Part of a small language model's weights.
Size: 8 layers, 14 heads of 32, MLP 1792 tanh GELU, vocabulary 2048, 20.5M parameters.
Training: 728M tokens, 4739 steps.
MLP neurons of a small language model. Each row is named by its layer, matrix (up: input weights) and neuron, and shows model dimensions 149-276. Each number is 128 + 24 x the weight over its row's rms, rounded and kept within 0 to 255. Numbers have three digits each.
A block is one neuron, or neurons of one layer that tend to fire together. After each block is what it responds to, as a language model described it from the Wikipedia text at the highest values.

L4.up180:089110122066117183181126119143129121117126155125150139130111146134131144151111147146134125140106142129113123082161109097134107139137102085137103179111108116146126171126112124145117133159117098146171129130120119107137146148094133114116130131129133131099083149129138110133118103123158095124154130123130187172161120141164149105116098114100191141131137123115144127113128104122092111102162
L4.up726:120120139074150134132122121095093102126103128090116134121117091159136069157135135100155137157144157160125144121172134098123119100114116103091110135134131131151115093092102157124144118122148123143165121140115137157148142161105115138110110131132126180073104091167112122090112119154104064134105118100125171120122068126145131152148170148118159145121136149173152104127142094108138118123116
L4.up1038:085094116123123121124105107130132138140165103153154106156108130136161153124138136129153081114143129154102120157183147128119117132136135104098131148148106138130123134122115132096121100110151173109131148110109166130086121151132101068106113094161138151108133115125123153139130172116154115080167138124130108122105154137158142119214142144058177156172179106124137161106124079105125147099105
L4.up1429:096125085125160066133119108097179125157090126108113121133091150134124133170137143080167176109138129143145136167162141087109107064132116145136112171113125089155133107124087152124110145098093157125164142119137149153090134118111116121150180080134158127114165115139137112128147133123123110105148123142152143150157150142146124135097136088117141108130097138128124179076110113130164122105100
Responds to: Decimal points and thousands commas inside numbers, mostly percentages and statistics in tables (47.1%, 61.1, 2,500); weaker on mid-word pieces like mi-le, Seventy-t-wo.

L3.up356:096177135086114130118148168111149137138088166109147129090095138109122152128113098109153131153097082158134108110132146131186122087099125151088153108136133108142153150112139174104153150144141123162112129124157128139154119145118113120111136124128149118100113113147165127171129142107130112126115117143090113143167091144111125116150098151114128119133174136130149160124125110147151126071160
L3.up1538:131153102140105118178136090088122103090123157145097075129128170122130089116109128120137115140112099121149110140141086129184140103112114149123116130160123097150148098083121133159127134097184140175088106125117143138129146116126131073116135126198135135130159099130129113128136124150116121158121157107152117113175149116137116120147120131114199112139119121115173153105150124138116122069140
Responds to: Subject pronouns he, she, it (also so) opening a clause after a period or introductory phrase in biographies; sometimes word-initial pieces like "he" in heirs.

L3.up370:121144088125100117170123153136101138096141065094098140119063124127126131126133132085143089148121121189105123115131068153136137161149137097110136128148131097100123145129154178118157129161115092123104148116148137120144167110101099123101096095152105126116095106107141131107128122157134142152121137131125115140143104136152156150130173103113154133137188141131160137139110099122088152136164
L3.up501:107161090130152122133131117141096135087105201147174130107083109121083143174124145166132147097095106157128086135116104128145108121111122098107105172167150106155130109142124144179124076152096061135134098149102090135095127095106105098106129130130117150145120121120128102094107133159122144113109150120149108125115082113145120123135162098085135148133104139134155116103215104157132161114169
Responds to: Inner word-piece tokens that continue a split word, strongest for et in competed or competition in sports articles, also composers, physically, clavinet.

L5.up9:112099123162097130123037190117143133124125112131142110163122095092136150145146153165158145121098108154120118160202121116108117111130123116143117164130155138102155111131143112147124125124163155140154110091119136105102138151161154138110075105148152100123152128115143121149155089098123175102142133111155157117152096144153158080149118106149127139112142103180104132112105151075146159121084
L5.up235:090145101103115171109164100175169099102132121121116125146109153105138130144104120132135169123086131136102124123101151086105149052130105137129118116123094122116141129139110115130099143141170129126146183097162164112093128123162114133149116119161167129130159117148119132131137144127123108135159085128123140114087138162059146091113105120162131138107147157115106122125132093154134114131111
L5.up331:099143069121095142135115118100155109164119139147093132147117140106174145138112147148138099118149090140130161116185135079163134135107104131122108088159106125112114121131122129092083140153144192116127142095141129110115129127133102104135097149130128164128110083128131117145110112124134116136148123158149171094114136097118127164100126142185112129155090141091146118100132130094152129142126
L5.up448:129134129139153156106087137125129138129110108120113076110150095097151143131126111126141143146122111164130128157153109124109124115135150077079131135161093080116098147137121132103137134140115138131160111099136095096172127143173180122108133140122112121102133155140144119093104127161120096119127119102191149086122126112116139114157140159130111121144179162141147131110084126124155120138091
L5.up505:129119124108114144136131176136126105119155081103138160140110134112136079124157129137141106133106142138135107141126098132171134129175114135117125131108164150091087144144141146124136104134130094110188102089139132072083110134151094121120114126096103112144076124133154164107151133133107103137128103144102143101160078124152124096149101122155100151161093155099121163158124135164123159131145
L5.up539:111102101118138146140116148153146127108085125150116148119149138111147172132147122183137106131118135137113126105175116078106143083140131068136133147126110106102122165132140172132092121136159145152127124124170121103097100100150151132109153143105139087130103117103155128136143143076103127134159100142145149122131128124109140102138155142115053127119133119169141082175123139122125173143132
L5.up586:128150146173093128152121139130113124151093150123122152134132119107130152123155099150110135193141144132142107118141154101112133116160106155153139076151158111086077145148129119116111124114159140112176156099126151113116155167156079136103123110123122170109150116162126132154135049138129156133128113115146154127123150133113128058110126101078087145139124135091129151130145121105151127138107
L5.up1483:122114116128095141104115130095123117126140116115158131115110099121171137121103105173117120131141132149152155157156134136085107133124120135127135130123168142115137128138145122113101093121148124143166165112129168084049133133106113109127149168136145140093120109116151116150140138151084184083159122129129149105181135159143108092193092131105138174172147116125135148165139171111146178120104
Responds to: Final word pieces that complete a verb split into fragments, often after "to", such as pa|y, atten|d, capt|ure, per|form, as|k.

L3.up461:108149133136142174140137121141132151129128148109150110116136108132158092135148126125150148111086104117096125131109105124138129154117098083128128080123171152126134100122164121143185129095122103156174096082135162109127148142071131115128156110140077110077104149158125144108127123201080090128076155108102165102143110101122075124142121162147173117074124178129130094129148137155114124133152
L3.up1299:121115101078108105137115129159143131123085121132131123123101091147120139123135126138151143195121145114135132133126168136144044142128081095113138113137150108153133110140146137183160131097124111153124130107121144118117126118107134087063120135091095119129127104180150136108105107152108126154129112078099107138132160128143117158150118094110183131115178147122134115110173117159087094156145
Responds to: Tokens inside full calendar dates, peaking on the century part of the year (19) in biography "born 9 January 1965" openings; also month names, commas and year digits.

L4.up1333:133125151105118137118104128112143134128127099078162133122102123108163185143128104148058100133142118128158109111097084137118109112118108121145104116107138089109126153092119107130122135131133132166115118123142180124094138162122129117118161147110121144124145125156131105128124101149120180075149146156146140096146158161125113112141145175139134161110161122126133130090106111104125128064099
L4.up1448:078114103136122115139119126102131109121100150150117104170173105101131145119091126170146129114158120127122112106121139122106135087102099115128116109121126110127126095094106132147177108148088103124145148083167138080133123124149107082091153129173149135131108088154138097125096103129095163108194167155123136102167137134058127151119140106106096154077118144139118149070150104099140106146134
L4.up1579:126159147144111123121142133156109117168103169125167110114141119126117143121090150113132130093125152150132089109141114156152153119099132088152146069098117139134119072127169125141130088180096099142178142113149116131148151127131181116116119117137117125085130136131136160096121128114152117117113151139177175113144092140147117139142106154192106214104171177162105134115130098135098109157119
L4.up1635:130132142100110128098142112140128123100087138129121107105123121119133129127140108143106155103089139152104153130176120127144122135114137144158143103120089109116178120129114142105166147099138127111155190076125168152118099123114119137120156148147107149114169097133118130096116125148115117112144119145161134092152091135170085071146128107138113080148070154141164087100152144101119146122136
Responds to: The main finite verb or auxiliary right after a clause's subject, mostly plural were and are, plus is, was, also, verb -s.

L3.up306:100119112147124128182142145158132101176122158140118126089118150132111148123116128174156115156137127167112123141150141123126138097111112094103131161110106117083137147164123147104098143130133147118171133111147158127074107114125191108170159070120089142137160103127123113108131144065147127098147135142117181140170123154116115127115094110116130153116158182120111128137119085147105109159105
L3.up562:116159126089134115212109123122129114155092151141080137120155139136161107130119130116092078153114125125109110145146147147106124144115084114140132124124119143124088121146176148126084103140111128145155126128099111145115126116105167124145124152154112132095141167149116127116101096106156126136109121096121169135142138124146104159147151122108118121111112134146152111105150121145149112148148
Responds to: Subword pieces that continue a word split into several tokens, usually a middle piece after an opening fragment, e.g. acce-pt, accommo-d-ation, intro-duc-ing.

L5.up118:106111116106074128106127117138150093138150165110153139113142144123131118133094144161142128110130121137147124166101136146171135104110146123133147126125151124096114138116130162101135107144153068116164116088167133125113109116125134099111109123202138144115147039132136130114139156129126158135168178096157112132138154149100112091116122154093151114144151090182125093085127130092114123148103
L5.up568:113133124148085121157123142138122100038132086135104133090109178126123136115101139149162152136074157128141111120145103142148107100102121118121138081115128099133088086131111126134112138133115120142165136139181125114112118103164125134168122121136113155175109090146113132092151118141110126120143157088165142119105131130122141115151136164138156143086195168103132160130104134089097131177118
L5.up631:133141088126119154137135131093083090127170128165123169103109152130132133103135160183174094145102126100121158144152140124132104115129107143133129087150128092114146086071125121124132127106138130138147129123169127117103116169174106095149120104161104112145120131175129124118121114152157118150147076107178140147174155101164098122162136134152167140120175159119145134126129139119105096112072
L5.up791:120132092143092093113143156110093116114160128126140138134144134097168090158128092153134110108079121101142104122136097158154128106087093106098124168163104141095103146116156147144128122158141142116104120105156124103141134095132190134159159101122097098125112112132084141131154176138113162143123125078145144115127145129157128118128099145178150108142137173095096133123095096125104115138132
L5.up1315:151121151099157144139153128099111092093143099096173146114117166114130139166131113126118133171098091134094115113157133130133106113103142155124129122159086131140120092137110141141113121124103115140147092131136127110134138119167125100161160134207107129156103122110100145080149107141112107109110150122132145108139144137123079139138146156124186093102129169131138119103119143116126166136151
L5.up1653:131114111122111165177098181088139145108166139121136125131121137129119112145118119095141107151118115100109119076149104121158079098106124146126174083190160109153108142110148157122131068116183100141089138103124117156147116105116129156139133128143118131138135151114110114124118134121085108130118113122110134114125121140100122068160120156142168127141187181101131139091137115118090120139075
L5.up1729:115126137150107067120183116148137130136148110142106099158089137102134109085159147142170175097118127124121169140112144132133089120134097098154150112109095149129106144110119123146158092121129112119117141143132175122098163139125098126152165112116163152111101103147131170070111111172166127101128134087112163117163131116128099111142141166166138150137146151132114111080121115143080090141134
L5.up1745:078122115109108094134146187108121133138171166105194101148102133138129087079109123105108106156076111109111083127109169127119105106088050176114114097096150143127121137127128128179106080111106099091081109135120166078083144157115165099099109131127139098115152156137151103121109104131119133140131113123128142121127103159138047137168139156113122169111161132137158131101164140108095137094089
Responds to: "He" (sometimes She, It, who) opening the next sentence about a biography's subject, e.g. "He interned", "He is known", "He attended"; weakly on other tokens.

L4.up491:105127097120145093157128134142120145125147111105119106125142098121128157093132132149134167135165159129123211130142148138118121152108121096151103093104129146113150146110138139101169129179134145123172108103134145117131117125120114160034118147129165156135142111151162121114131143079100126141136128142183155129113100122142132166094142160126114124123121124178127100131118127132159119076095
L4.up1280:104072111102134113151141145168111165130135128116130158159124100153172093141133109117150106163131138123143153162124134124099141118122047107129106129138117109112161156116166123161150063120119119120129122104157116119083147110128114123107134124114112121084102120155142097113132149192140063136113087115141150109112112148162116102118143106115101158104157133123148106152147144112104138083129
L4.up1428:131126131127093126158133163099123123127109100076094123138135099156118122148117157172097101158138105142111108143152121111145138150123121152165076142162124107109112147120120140109167129129119156125172091113148125139148121117155102155172119083093101179123109142135118099159150127116096137099098120131122122136138113119146114116130127143131109094108148174155146148138146145114148163112140
L4.up1766:149117100161130085106108133133106145161136150127104108112140090129141120134147181173130133071123115170133140121157111134122104141102105089132103135150115157113151127117121158108120108154121174149109130114149097124119157141183131110105086111108153104146130128126112091134130131067158129109165162139121093096120139163096121144165101122161111105111145125162131145129140125111115141100152
Responds to: Digits right after a decimal point, mostly in tables of vote shares, turnout and statistics (92.3, 74.9%, 0.85); occasionally a word's final piece (adhere, destroy).

L5.up471:189110114147136114132088131133137126136135099109149120150114066097135114116083120163129151129132159113110156159148104151102098117070161097167123134143087126139113160152115083122121084163156089149146121143148160132126141137067166146130137083126141171154130143168156121109154121076077130129109083137144105125120112091122120157132167148122160101071113123169161124087125154117112167102171
L5.up711:088140104137125142143121152099105105166109133141156152162130170135085116115092147128131159119136150176120177128110121077139149086107096119134139107111127146078088166108147130133117117181117118134122102128090169109085105121120152130146098106161087165125097121157150135163142127116152106146139131150103140184118131177156139109123125123159142147124151136170151163179139112103130108139110
L5.up743:132118107113117137150123129119149118104135136124100140138120102106154138156154153116169135122132135183124120118169077104135123125115143097106114123152110128112084136104094107126113074120180116144121117131139111137058114110139137142100135117143128164141126101193158139131173145136152129140125177125128129110090126128116122079117143103152148096198149170122124126110132103141101151080137
L5.up855:119128102091140136124137173117117129120103115117118118156133135129116098126086106093113143149103094165126146180155118125115101136112104132152144141147079073119129156084091110102120120128189142164116164134142132129049124140123116132122133141112079126109145143156132095098117109178124103106130148098119130137137163122131114146132192093145145103110113132154151130082147110152109133110094
L5.up1009:126119113115113141105092119140144122138095144134133135147138128117174092141117143160153146156115133162126115177130089153183156170163139108141111132128137126107135153138115150137152141110150073114065114092124128128096132160102151109113131142130079074104090088125123101111124116112110137146125100147098142140111071160146140122135139155196129123144126108148128183126169126122104163071134
L5.up1073:166117137098109102106133115150133121123110111145133139143135126113139109139163100113139127123111154147135149159144151120118103132104125114146086070138120174144143166137119113147159144112150194088115145145098124121135140173123120149114126153103140129147111155131148141136164096138151099141132130116127167152110115155198141101104118160139156126138095097140169103111153151146151109130102
L5.up1235:130126124128120107156127146152123096118142151106101098158145132072117101133152141137099159150123131143157104172153112121134158128175109090142115138094111161139130082133101162139133096129095129133136136124137122130129110159100112134115148131109071129103115116133161122088132146136095091131116091132138181118128131147102137112191133183142152144127144126081139198144180125127125128075152
L5.up1562:139123143131122148151148146107115131125081118085111147100132116070120078129147116128171069168156129137134136136123114113145156142108114111124099114163126077140156152104154142094111105122114112140147151116138133151134158105150175138121114141091123140122140125142098111098180168139130086126103083147158117122165125126103108125110127147117128129151138167170128141152144122125083180084136
Responds to: Fires on the continuation piece inside a token sequence, mostly the digit after a decimal point in statistics (54.6%, 44.6) and mid-word fragments in table headers (Bro-n-ze, Ra-n-k).

L3.up768:107135090087159122160139120119164133133146122146112090139133159120114144121109125137111120123125137105102159152126155115132097100164100069142122157126095146103125114112124165147159123116160114112137120133138147145108131115117151101077109104118144145163173103125098141091096122137134125109164090116121154098111128141142158134115139137129084122122127138126114126136174124128161165092163
L3.up1386:130193099110101123107153136101172108160101114102116100104140116107124150107121140114142142115121136129076124120147149092154122103101142161144097130168131163096151109135137170111145148101110151106103100121168123124140158135112125161078107092129137149108166131167117098126091116129127092138151062100112135125107145125112146115129110147158123119117133161165135144111166119167150165126165
Responds to: Middle subword pieces inside split proper names and words, especially "gin" in Virginia/Virgin, plus "ri" in Rodrigo, "." after Jr, and digits mid-number.

L5.up183:141125120120145103160116151139157117126202174147173139108138145094111097132074116156149139101139131103145169120115126168157117146146135128108107094142143141135104109096153128140125104126144115165117102101148144142144125140087104096108121157162130114113138111176099127127120178171122129127165103077130146145141145128110060128116146157128104133080114137123088140081133158107162118157129
L5.up415:144137114079055147154121133128136150157116147131122099120151138104119109121121143134126119162149118127139119128112108106169113131114116117121125095139142160109145135145174129103120118111121134120111109120136115114165124130181144132126134143125127103126159112135130144144120132111118129127145127122111158125164101112100151162140116148106144153134107122205164133114143158119116125112104
L5.up1061:131114082079120128154100141151097133138098144130174106128117129118134092123107140140108125094153152115109117113128098081134105147096140113129148123123121145118127118117179129160112103123158163120052113082100140140140135163121136124123155084184072130078127108146088135113114088102097126098095092106111103143113156149133096146142123161134125127147121155130116173148149138133133108156145
L5.up1486:146149140117130146115080174098125127101107112122135138113128105092121132153098150156125129153128125112110127155128123149108115151094099151146138141131130158082146143149193164085161070123113160152120142103155158146114123132106153147117129144154091162120131111187119141102142143097121066124142113120160110130177136162139106134172125095110140149135147120130120153101167125087103133117143
L5.up1606:117179115124143112132134126174181123145142138180131159138126143141098139137118145177126063139133076171115121122120158069194132060131119134150130081122134144141099130143124157129128113112131105085141102091142127145129124135120109118112122133177154122126151063190123126100177122144109127126152114127130131137133129156089141145126214158138115130074120147121153105102140153145141157123135
L5.up1659:121127089124105136155130143150108168128135105157141142107156116121147155171132159107137099132118138114165120152115134120167114151115111101146119119137119163106114138119136138138138054087130146136114110092127166124093119147154161078123147099175133156139137146172089127088125152121128114134143120089142145123132123118128106114153146176171154151080143157146121112144145179118083116104150
L5.up1674:122092128122116124115146134145130149165107153136145118123154116117131123125160144147094116098135155140117147118111122126137151120120129117100115113158126154106119142113131130143150109128126116112130158077120121145117108133141145141159129126117142110114123138157072112151116153089111133103138123093130145115111081123123113112114149132180138180099102156125128188149132140152110093133134
L5.up1781:121119104123173139124107129196115156133150159148134097143115132119150107113131172133129155117131122139122128134115170129156131139163154113124097139179138112128087125107149135142163128116164095117071149142105084113106133141098188109094136146127102138143104132124122119123090170098088097082136075076163163111098121154143125126166139129098129146130128150094148123114126126135085145123124
Responds to: Tokens inside the parenthetical after an article's title name, such as native-script name bytes, "(born 19…", "Hungarian:", "also called", "known as".

L5.up116:115136126116136133150145133132091152147140089149150120129147140162127103116110138134121141115109144148111157192171121128104127127103099147082104129138147148125135152159127054073166090126077162149126114162124111138124138130144132141141144136115108113133134098139112125106107142078136108041145099137168155126110083145127123152098150110131126178151139144148141153095145155075165142137113
L5.up535:141121094068131088152094098144161122122135133136151139148134143124114115104099153125192140107142134170132105167193180062134093122097112139162114141117120087155173139143123129132100111164114119063116147141135134136136161140104132107108128093125154155120111131178114119099113175140097156082148116104136153168091192164140127137144120111107163133100132129134156130148105140082120159140159
L5.up907:146140155084115120134153171084147087149118120133151137127126127114105166141131120111130125188142139128136153146164127104123094119085105095139172089157098140101113080142098124106158112152155145115104155148146147097152149170160104139114124105115160151110141096180115110149120112127082102123150084103165156118129162139103107129131140124195104116117128144126115140147115129127129146106132
L5.up1163:156160091133090129126119148105135101082152129110157139126122109108138085120138140144145142128101127138116112141125140107126158097110138145089144133160135135122104156125130141104161119117111133114138113147157085104136083139103141158110148132143127145129110138107151136085135150131101148148148160123156104109130142140142127078135145146110133139169156128115135142099177097140145106101113
L5.up1226:105151112121124098099097117115101136150114094165135124099096109135127111127117110116126135140177082146150162171167114118135144105085138096132075091134139147147171133152122152124114200162115141139136164084164144130089122136158112138110117115127113096101147133137135144110175110124140088107096134077116093168175112163126162106118125159142149101146102135107120088141095088125130110136134
L5.up1269:155134125136146146125140122137127131139116160143130140112118119113101144171141101097190161144148106151113137153189131152138108150117162155107116154157102081176085150125172138125152167153153168153126142134142098138115134140118115113125149084131114139133080103126130074134166129113133078124118087082147137124111160149147133144130119151142107117151121161124180118100101125134087091121154
L5.up1525:169108132167119123113123164145132137145148140128116084108118110123113150105140083146133113125109108124116166104167076128090139089135131131129134087156098101082131148159109098149127148147116113167099165127133117093157119137160114135110103156100107134130132141135130129125120119111150104096150102133148127115134097154065107118167151116181148125110136113106154122162114136090079121134114
L5.up1549:109145125175096140129115089121162138104140173166168130093103115125129106184129131106119120148149069195086098080169105075114139140132069128131122128164116122127131106099132117112144171140083170134108122152131124139131149154140098117111142169164137179090118082141153153131101120116120145080113102155155153105107128126125113138140161129103162116145125104140183096098113099098142113108132
Responds to: Word-start fragments Lo/lo in Loss, Lost, Love, Locomotive, lonely, often in table cells; weaker on mid-word pieces like ol, ot, di.

L5.up351:079139115129127093122130135176117129143132162107108122112150119092139155117153168144105111167122115164093139104171130155119171113137146100121105112130117154084099138146118119085127095165156130131125138105143129136147125100110135114129119146122136139133136150104124120126145094106130144114116108132114123111156108150123139099155104129109122119131160104162102183134144093129111074162138
L5.up469:124134114164114112116128098127134106112105180167122139143113139128139146136093089128163153117143145123100159121165159090126144141112139120118150124113141142113159146109145143097152115182120186106092120112155139102098114117083105163139140151178103088057075086106116094127119116096090167119178105092079132148143139147125132137096167100159116127160150121136114158172141161155115111081143
L5.up869:153132076140158145189167127118163129167113156125130078140129131091096139131144189131123128119156119112118147142124133119125144143137145150104107126155083148087168161138156088107123117194122132190101142109124114186129142093124090179083138119111146128091119131143122092078150079098131095139162111153135117129171091123128111152131179133181125109138143141104113120116104147118124108115153
L5.up1066:175126117128129137102119113093169133150121121122150138117138088108147113096126100127151109159122104123139155120136146093109160133133115142054134089126169134131115134125115144104174115162141103100174116100139145138122116147115159105130116101104151159109140121152142144153152071138165165145134134125067081123107112144129132091145164130070090139092138110120113132120150123141159104093111
L5.up1318:134161155120157143116116142093110094137090149136171111108116118110179136107111136164159125141133140155116124139122140150135166129090120094166107153122134133095133113168160090109132126170135120115156127098156091172097133091106126123132138130156114135120142161162088123137096152104118149110162095125134122128155108107146090096168127128161158114108116172153135145134159137099133148083146
L5.up1334:126165112104110129119117118133127128098139149144140126134130109140092138099131122107129067123141142119121137145177111102183123102114154114138172072145107140120123083135183148147126131129132112144119121115148130143110119132109112148101114127176160147118076168119166090113089143124118142110183112113116097170156139139139107133121110158121146152150080122137158150139172121132111097123125
L5.up1360:121138129125144151112130132141160100145124179153118119079132116102123086094112148163154124153123132106139152184116148109114108137145093126113103156115102075080136130107122160132098112150153147154094096154134151142122153151068074100135129110142131074126134144133124121128090132107143107153142112103121131139160099098147118133087147173143153091099190162147134121130129119152056107145116
L5.up1543:113150129067114150093109137139119121102120128116145152139154122115116154119131133129139127128115146130145155123117133154141099118152131103065161133122131148147074153151127136139105152157103109119081134129114089100128117122140164153148119095139100134145091123169125101135117110078147128099159143132167134139132103167138120150112121118113142141122109174151135138100138116082140098131128
Responds to: The word "as" in naming phrases like "also known as", "referred to as", "romanized as"; weaker on list dashes, table pipes and colons.

L3.up774:111173118113134094146143145080179097152118166107120147115106164101120144093119099124168089125088107132106128143157096118121118081106140166123106086130134143106150147104161176120165122143149132084115136130182165131129161162179128096115120106128134173113097077148114113160154132121160144099128155142117144133175180115158137123166126124156105111121118123165151109145107133130128149101138
L3.up1558:128102112159094109108159110135134114147126186146141129121144124145092100116081137150174097153097130140101139141209107132157148147107119113143088132147115165134081120161158148104122133178145107097135119128145133091130129105136150131111139068158103094102147150121147144146106130172148144127126119154134126107136145144138150087183070109147138135124135161140139150122084107100105121158145
Responds to: Line-initial hyphen bullet or table pipe beginning a new item or row in a repeated Wikipedia list, infobox, or table, such as career years, name lists, or chart rows.

L4.up494:110175096141136149120142115141180146101132130111143112122126124094092142103146162128142148124134090126126151121139131108134086122162108107145152105109110115111130155122144117128166150147132114129107134076171149058162169130138140130163149099161113162114125121127099136087157157174147084143106077120145125077100158129136107131117091149124091146088166142122127158152148113126123138139136
L4.up507:131148112148135087097091120075175148169176126125133121135138159161107163090120115127115089111083060152133141132128160144130110074075151138152103084102085131124165143153132157133164112121185124127119185134086166085078161111151116165154082106127145103141147156146098147154106118104120138096145130149179102128169120121108099109104139109100136150153115151164119108077118127125100108144143
L4.up1236:162168106132148110141186129147133106127138118102108117135118157076144120100145120141178102128070135140133150088129109138149148113082078146128125098155115125116167171136178070131150117144121114105129171113122141115111118144103086154030102147120101121134133115147086157148154118172122108125173131137124114123104089180114116141189098135139150125119151125125163130121132129179114133172142
L4.up1656:144119138117184100102152139090168098129152130148161139101104104078109154102145120120096134143125127148134143112135141091164178121075127135156145147111095134114131138171164113118142118149192123113131158115164131125131131131126134134128098078152127117140124095145123148156097101103152135140140109135138126167124150119116144098159067123106128125122093132085161128106134097145133156143088
Responds to: Short second subword piece of a capitalized word, usually right after an initial "M", as in M-ic-rosoft, M-un-day, M-ur-ray, M-y-rtle.

L4.up226:134155133140108146134091134123088118122146142167153111101149135123133184161120095153156107125163136122081093132108157107151161153102153132170139130126102103161113098120134159116126146128135124118104185132094113107109163122138130102125162110144116155147114167153104064146109149137136136130089130141153132080116130112099127172137146139136108124120120168182116114173116143098152155114129
L4.up454:147090127142101106100110148123146134111190130117135101118088070132128126093146136157151126158126102144140138158103146106137145163096149124101107083134113104148099153116166132117179148155137135133203141149158152084138144142112147129155170149151125115125120161146111103118074107118097068132121117104145131120113131182129146126153130134127119138133127178156147124104123106159128138126080
L4.up488:133110123154133114179112104147173143124124104149105115083141109138091110116110094168143096136131130162052071123165135122132114131146101106175097124132140115122093122129142160149125117156110158156165105111141195178131139076119139156155112109108102126100154162135095143127138073098141099151088105132124126153154134137104127107142144155102142133141133171141119158103141104121146129177123
L4.up1427:147167118139160108121105117150126114132116126116106110134132117095159184148110147130192112106115151148109158112163105139134125161121086097148109102140111134131135130077138093108156126133150152097167135091097117115152149140077103140099112127128072151134120133172127167105107108127149156119125122124162154134105115154127180118172122132145114109124130151145122142144112145110146127126166
Responds to: Short middle word pieces in words split into three or more tokens, after the opening piece, e.g. ac-co-unt, ac-qui-red, Aus-tri-a, the-re.

L3.up546:107143113113128143127160152086164115157111185130140140113140161126156145135135156153130085111126104161148099103130116163123164155104126131143133049082092141143181143135155152135161138118118155137167090131144101120097150053134163099105139128145150156141104173172146077134146125099116154089094098152132163113148118111108134119146141124104158143112099112115158140120117130116115159081165
L3.up1266:139142076121127130099131161097117133132139174137153112138149142123152113154132140110135126134165121130089127102133131132164172142103124086107172069149107132119119069094121167149152127158107139132124138137091157135114169162108123113158163101147126105137123172114151117121109083157142114120172115135159123170164083121110141130164149167130104110104142150089128161094149103123165167067166
Responds to: Mainly the first digits after a decimal point in numbers, especially vote percentages in election tables (77.2, 91.7); also plural -s endings, "as" after "known", and the space after a sentence's period.

L5.up69:126145146128116137171137116098111133139171146107109108113127131088116133164118106118169144136123123168101111079139089113124163093075110166106148132129103145161069127121114110163124133171132116134167179120104140139116186148087125125147114114165145138131148094130131167131138117124116086153132143111161105162121134128102150125113128130111081095152089144118139117126086144104132138090096
L5.up195:120130118092136110121124114157200129117113145119120141134150129137126119102106163115145137134146108127183127150150093118152123119139139085163167101144140128112116120115159144094152112119172118120165106086137166132095105091093155117122132113119143125128088111153131146123150123098145123162123071120150106138096093103081165135163137121100118134129108109141146092160110100093165117158143
L5.up252:123154087165121111170091092131132103128123141095115096117099134067103129102132132132136131115151107172152074100119093136182125137144110118119128118196157137110102095133161114179125086184129101148116134115135152100120164141099090097123074130100119148157109112137142162098163107141141154159130162172179134130099072095110100156112125159102089147108142127122118117138071087138116113116135
L5.up322:106132138128121126126058119139111112120145155081128133111086105127134168119130130110133150131137128119167142139140144148128170146107179104124125107154151108136107107118086129140100084166180148138119134134150107145113144112109135125095099120119155129123111086127149149163166158107124125135148109114146131143154113126146116142162148131143122095155142080128148114174122073122127138111141
L5.up765:159170154117177138165139126139105117084116176154127183110111081105105147131106148117162147105133149180106154133108099112132112131136116164150141119129130126155101107129162097090088098159112157137122121085173142122158156071109173094097151128187137112102119095167085120095125114109136098122167088133103122140156102129128147154152088136153075138104143151137124109129156142137123134134101
L5.up875:142111148126138133124094116135129117125092142108172144101121140140139098170127082159145069127125140161112108124136092078145137119147114105082128138173138133139081101117136141141140102157168139134121133132122140174101143099125117115131135127144135128128132127152127149134131117165108114138132100107103149159101080139090132086169169116110118099126163125126164164136124099157115084158159
L5.up1132:119117129127111138131091162124116121133124112101143124114105155099150106124134137113114106139067136138109118055146090110105098118110083138145148118133124108144093131118089185145147100158136148110145135103123120107113175125128079123129094152126160164116146118175139136115181114120153123130163113111160155158119097137147164144126156125144100116138099114132153137120118139152120167074128
L5.up1761:137133139152119109170083125142116146152136131137110134116108093069100117149081148135133103124134129154096133097163087059142158123137132114105121130149121105134097146159152128111125187156126125119105121144136150119092116110126120135112112156096164147118107147129131138140131134140115078164132067119148117133101119127132124060117149152107135089119127152142134123088128126103128121124150
Responds to: Fires on "re" completing there after the/The and on mid-word pieces (oc-cu-pied, dec-re-e), also on commas and decimal points inside numbers in vote or stats tables (8,285; 66.11).

L4.up70:115116151108136112117148115113145112138133169064091084125146160112166148136120121105113154117103136145153155075131121149114139091118143128152142141136100145140113126095117136112109107171147146187137130116101150143125124119133123150092097125135160128113138138115107124164143125152095139103124154153114173125081089146124087121148123112137105099133139134163122163137097095099149143093136
L4.up93:153143111118128144106160119122120105143085148135143108120121153075137164144125134145162130143154092140132124156141132134163142139128134113164073089111090084098137142116123150106111126124111134117150145138122109081086116174145190142159164127111117102119130091126054116083132114140109158111138122157122169171139132131114123090129122123114120139130129164152166132122107150164147143110134
L4.up118:126117138163099118162155116151140096121106169144162130121132147106092153104095116127150121142160070140120125097149166140150123177142121167139130138129101129136082121148121078111126143136118166172128152101150105090132134166129169145154148104103121117123109144158071125108095105126134138098116096073149161121136109142130103074131120121141119116115143098145141168148104112132155126116124
L4.up601:127112123087129108142128174099124083127124144138147096105091090106146123097148114173158107154130106139133124143134162130124119118142119138128131087121108100114114105117143130122111100107081139132188180136109116157079107110116128120139153106136119136143105154170114127105122087197108109096169121126123115146125114137138137103175152149137151124146128151125136176118132108153125122102124
Responds to: Middle or final pieces of common words the tokenizer split unusually, strongest on "ven" in gi-ven, also contribu-te, ad-d-ed, cand-id-ate.